Weights of a small GPT-style language model, trained from scratch on English Wikipedia: vocabulary 8014, LayerNorm before each block.
MLP neurons of a small language model. Each row is named by its layer, matrix (down: output weights) and neuron, and shows model dimensions 128-255. Each number is 128 + 24 x the weight over its row's rms, rounded and kept within 0 to 255. Numbers have three digits each.
A block is one neuron, or neurons of one layer that tend to fire together. Before each block is what it responds to, as a language model described it from the Wikipedia text at the highest values.

Responds to: Clause-opening function words
L9.down182:122129134102121091146115189105158163141117113147146138133131122135138105080123127126135118109144122086104099147121131129096119128141119154118163136118110149112155139144115140131120153118114173157133131124163134110124166144158135092119156096135105138096175059099146109144136141135102158173078144110129134063099173153096082175132117122185133100129152162130122129132139102128103106114068
L9.down340:133107070136107174141117135124088134128122115133149151112136138100096149147072121109104105118121140137119094122149094131093120093138112143119108149114195163110149148101080125113100158161148168146116133128139116083120138102131152131107103145140121124149125106116180112123117098160109144175121151135136115091140129144139116138113140076162111085081116150111132117113105119103115148142173
L9.down477:131136089104126105131122206141123095128139117119123146147110136080129111152049132105143139161118124096135123128156101093107089127120138139116136124156157135125142155135147074128124129107088171146120124132148128123152140120136155158177131168138131093148119159110142121106148091143100113119108128132128119147071130141118141146094172091170118118145095154132137109142119128150126140158138
L9.down750:147137141117137115125114155102108108158077141116154112126140103118127122147082088091160109148111108107063113123104163173115134173155123122088165120171111130111140136137148104139139139148093132118130084168142137115126129102148149121121118127151128139096142146143115102176088132120080137148116096135115140091099170156105157144166117089148133150153140126152120146128141129124121148116113

Responds to: Clause-ending commas
L8.down126:146125144090154150149102145136118127148102147132155126141117135096121110120149084100141138116127125131075188152124143103112122129136162115153110129117123127115113136148117138091153116119179131158117092119114109128077153143084168106126166141169122111098099136123124131108108157168131118094103156065144161128135145094106114146120114137150149146136145165125152099152127138107136109149167
L8.down137:143108127148128082152066156117122110151146103115086084146128121158095143179180103127151094122119154124173122128150139099123143113182114134106132116140154121159115184164137118154117118136100166181141127135147107133111155119101149143129141130132117143159121146106147115130174064120135089122136146158160159136143136116143140135152172110107157124083164113118057127128087144111111111070136
L8.down147:137116099129116156134123146110134122122138131085180086123099113125112139125171117150138168137115155106124124123136101125174088135121155132106149123119127126137146112126081152107144089119125184128123120137162116129115099096123130131085085155115149092111147094128093108166095118171136142101142147174155122133142168124114194168156119142153086082143135146128130171115118110138140131119142
L8.down215:128137163139160141142118075141144130098130128167133141084127165098150081088099139099137139119111145116117134150122123076114116102125116146091161146098145134116091160138093151107127120139143154099130106155126116113114180116113127141118133163160095186136133164148108088160090131113121098134166153137128152122175149102125133151145121114151098154129133146126151120168101192152127126099093
L8.down217:138117134105125160135162134058117114129114118125067121099124129156132107131164109133132112122134127112118121163136099111098132124188129170114191140153118123118128156126146114127117124151127105114118093140119120145135105119105135154095139131137111098154135101149147127107165144128143139096113115065168169122147099126131133163121149122111143168130128156154144119129152102146104120132120
L8.down305:114122103130123122156135142128149103145113123115149111068107136113156180143118139105152157158158135128115101122159114126117105123149103148124126136157107153094150161143093110076086145155161083179112128151164088150105120153104096128116132107073131096122129098112191086128149132075127116111146134119134120123126141130131135115174118093112131120089100099145132150154142143107121132105149
L8.down366:111122143134165134176137123125116129128120151140111101117129129084104148145144160130120102145137117134097087115155122111137141126126145138095163168132099149130118082114114121179079129122154060130131099101132119106093150140136138170106116117139129159133115127143125125128146139106134145157145103102099133128116156104146111169111115179126114140111145143148123120132130123139113097091138
L8.down392:134129093166134116181117174139144108156100147104122113149148112137133130141117170121123159137091144090146121120104141157155124165130166128111125161115123122150098115196111155101120117122108180106140116096208098128121164106121127111125120076149137136124119148098104119138091138128143139145167135090132114118132144119101100144118142137168146176144106122160185138118121162175104094118140
L8.down447:114129153133143109085164159159118151100143169114130069117155152152151032106134114148153137164166127166116143120140134120111102140114138138117173089123140121119120120140137077146093098105138133154134129160179116102151140139132131146137127119152142122110116117113171124117107124100143145125108139157119135112139105101154140138122127112148120080141112133126152138137158138163150160113107
L8.down575:116122132106128118098093166096145136081126101105143154132099089122114129128149125111100113148124112126158148145089094108145128100123133113150163153118082131127093140124127124115151179138142178141100144124101125132092084148155181110144133132139131157138136134143157127090175079117070153102155126131109147122133125123133133123082138116122172125147123101148129175126156099116165143097122
L8.down625:099134130178123138100142140131152169158116189149129091153155097121093104128124176128124164117079174113107102104144128138098103148124166111122170123135141121139117107170091148176083160109149161137135118110164102123116099091129105145193059130139143136092121139122144146131100130140108123132103133135126128125108083137129131134120095118091148124165123122129153095136141130137120136124152
L8.down650:154105115111119127145099152135137139131123077111126143132159127151084144084167109152087136154155124115104153137139119119118143106155110144110136097119149116127140151162102120102165151133122137147094084152118162091131190133132083098092198104124148189124152122166131159145119156100111122126129114152104091147111135157108101103092096139127142113146116149122153086118135122116152120122111
L8.down742:124141136103167097155110198140111127154139098138116089151109151177139140072104109121092110176145084120110141169172123158130140126121161148174156115085112097126141106164133118120158101111137145157136113122118118090117132136124149145135093165098164120103113087097144107121090181148129096143154106124147150149107134115145106145122140109151163145138127141099112147145136076155140150077149
L8.down841:129082071126082141166086216149166088128114139128138109086146123098148146093134135141128148167135140095145128114177116162104114168108118104109142163165120110112140148145109146142103198151155113134181165134174124156114119158103161127144103107146127130149116082126140121133170131127154106070142104154106134118139106137070123108135134112105136124144143134147129128143150139137137146153150
L8.down1007:135155129149114095101151123149135138114132132120114127099122154119126095130130161159118115135135155089099138114127142101092096141137159165140091113178168152094117158098153097137139116102130130124123098161132135124159121112089134138114166098146144178136124122124090107172120157102129085112121119124093134106124137151113072113137082116116152131107161133152117156127114126130169149130106
L8.down1009:134138110171122106115151159093137080115098123108109118137139144130129070130116107119108128090119104126145122094135130177106142119139133140089147082104135106140059123161122155122118136140173154134107137186148124125122110142117115119130143140118106147140143129173147140117109147114111158137107172106106151120145144093106166153119140132119063128137079147137170113152150128125141124121131

Responds to: Clause-ending comma
L7.down829:111124137096107135152148123133128141140129187131128123131165099165114130124131141122112116118159152099144130130131141134156109143121102099159131128138129109086163144154135118086156132140141176139090099137124167137092172176127136130100124112128104085089166122105171150121121145125123126077148148128130138151199136079131148151087134116116128143130128096144128143146125112152129146151195

Responds to: Connective "as" after verbs
L8.down17:082140120118129112137109137106127102178037080195144166160145127153123143116121152125111144125138129135149142121155133124164128163134148140127100104089116091101120130125110118144089158153143108102157112132135134129162123147117124148116094109128093161130102154148093163069113115124121116154145127166147101127102150109150120150136159151140119141137147091102173133143094117088111126124110
L8.down42:124139115126140131128106103111106088142137121156143074101126179147135141130143146146053090097087150120135136150127070141167105086153170137151130149094127101108098138144156102145122111126138135109108120153175147109115146099093115111124158161095126088150118128114092159074130122158140138122122145174147112113126151139136076121121148174114121101110145129111147127167118090134121096137131
L8.down165:130093117123131115152115106139111127119131169112101181154097135133152140135146098145114143146144103144139123132127148101127155135120129173142174112133161134117133119099113152143102121105138171111150130150098155157181161160101134152110105086144117123125112119108119117132111161105186095126123131086131142096165122129085111109150117100163165131151055111121130109141095124120119126120128
L8.down216:134103141136145122187177139176052113145095099089152155142160121098130152150116130154086144126116118179148138088127114105103122102082142139102132120107178127123097122178117134132108130106135106105147134114127132141095144097130109095160104119165129137139082157135171163129169112111170121090130147126132167128129132096099127120111151146106089115096103134154139133110125127118136091172154
L8.down258:086125129118184115117079124142133148150120114131099090102154097084066107153101136131131102159162148165156131155162092134118119193139137118099148140110150113128161109100123086097109150188116117138137148180088130129139085133114115146139136137188141123121136103135110124124114151119138126117108086119089150133106102167133130107134155103109132115154178137135149155123148153126123159113117
L8.down269:151147153133129119118124173140150130162130124105142138136147121088157148097104113122122112126084126093123110119113150113084182117130062148093131151114169150142155130166144128109163134126098110125133134153127100111162103110176119112136121121160133174161118123113149085126133141141097133123122118115141136126062092085117120147139132126112135138158100141079120129138137101120124151163136
L8.down274:136152144150152050128134149104179110136093138099117146148117102125107127070114153128140090162110101101123142118124133139116149107126158138141127115137126142167172104095159117118143139134116157138172132154129181131131130130148133152125100098147125134137144125113133132120103141177134170117119141119114134091132130127092153121136124114146136169158107190117131098127134143072136072143123
L8.down349:113131085155107131147114196128115113152114115116110109117122114172111164188162118105095126129136125120101143093117102118152108108085126126084137131115151181124120129160163152133132108110111087137098103132130117112155135188142113100121118112102134162115092164108146117116162065212138117157158105118114155100105131134082140148148104121130127127125107117128154161130111157121107137099146
L8.down431:129126144125082081137169140165129131139110129154096109163099118180140121109118161096112106123117105144154144126134123117101085091110165148121084119102142158093092106117086124111131170122132139126092083107140140141077131128142151168109145123133133122116069117092121148110099123133106135129127115128162057138090136148113104103127098104106162151120169114128151118119158127094155120148134
L8.down542:102114094130160138113137072101121129133133139128181080126138154136128122138142092123187110115175153113106149144129124160116102122131149182144141116113131116139119120152170106121120124108130129153146127129166156108132133137154116120109170108131121155136121138141168096130103100131129069111124142121136174091069131135158094158116148108105187118127106105167162139109122119132145125119130
L8.down578:129088123114144104141112129144147153149156084132090110160097148103100153110108114114142140115155155119093114171109107108116142087140183136096139126124099084129164109142138111109162149128142102147130099130134117115108171170083120104131133142133144120122107107169142139100114135111096124116091144153117120077108136129105162071112133110141088134148133145122141143096150108094150180134119
L8.down635:147104120138100141158155126162132137090117162125127123076161142130157125106169141119118114132084125130099091111085152135158144149113169159142105162100124126131136115119141129138140107099117093116098144131110135172123125145116146152136133133106116166124111145121131150101144098141158097119147121114091165119105154114183144157130119102114128116126103117123104166121145118139098093150122
L8.down879:116100107140084128148109137125138151155117128109146124181145123115135115123160169126114127097127140135174142102176122123151113153123119128155150142147110120142152119143115116126101169117101166149143124139140159095165102130140121138148107141169124119132176080153122138140096139106134103126136122132113159113156138131099135151115095133121116127132154160116163115173162054159095094143152
L8.down885:095176103114144118170146152106110154106169124111166162173150101098098125170190138135103177136124142134111147136130105112141082140110152117115127132118156127136169161084099162176152097141129126168121125108151115113154084134148115072110173075106132094125164137095120107146131106140109115146181111138160106141143135145100148118128138120152107137122097143127130159107110132109093109096114
L8.down921:152120078133128125174127129146142119129078102086118112129143141126155131148150164121130105096123125166148139139129142133156120112131108119179122134107140135123149146114125137142128138130117131128105101154169138124179118146082172145149155097135119100118135094132083097140145142091132151126146155117111087118111140164131135122104113134137132078195120074123089157160143108171132117154153
L8.down953:112118170140123110134126148113116145149064123129152126132146106158134151131125126117114138121152160135137141116138129098127121133115041171150131154122108133086099116118141123091151161127124122118126127152146098130114157136116145108114127144144135129094111142141093134103133159150163115148146136156084095178108119104123111108113108118096126154127105130121110136159132124172112116159127

Responds to: Clause-linking conjunctions
L7.down641:144145151122136128130077116145111148128111138137148121165088124139186132122177095129100118140115108128156157153110166086135140101130118142114177087132162138131160137168147155139153124098119165146121078162111139138091144081122090126124136179165137158110121154089105141141114145110151121158171118125074141123151148141148104121132114123158106106164165119134150109156116106126146141094146

Responds to: Clause-ending commas
L9.down361:140106074133170103106187135149157124117128090130123133115092142154120124096142160088175100117156122119077153101139111113077146141178139140109120126110129143140125132122143084142113111122117210105133143134132154114107140179096160098123138154129117115131094087117138100118096136106125154118150118111184125141128124135105084133151140131155160074122114094174130149091161143146124166134132
L9.down421:118122141131147123127109175123102154106123145120172100068147143171104136138122121150113083173139148115128140133139164106143122117152135109112126116140128133099112165167138120139148145100115203147119135150139142153110095128129124116083161141132108122134160114139091127129130114119110123143180155116125112121152102114125114119127099121121136124126197131100121147106147104151119149145136
L9.down433:151130158107149153147129144123148090164105117208163113112130130103101110153124127149116163174097113108137130142149103103132131131122105125126130182114165147129116166136119137096101135077124143128132137092104110160147144119114120129152137089106121156114163185100132119123124131107165160082096133095119100159179109143148145121107143147097137154152127131139116129136154164159136153119182
L9.down469:136106133123105141090122179126134147108120119147120133140131142109152136077118150103164136151122148145144109108135096103110157162155119152133178140143124120107139138097140118186130147127147178123131107124129178106098123124110156120130148108143141166118139083146137130153151124131146161114160109122109153138093142135088181131131126132140124120167143107108094066120125124112088132087125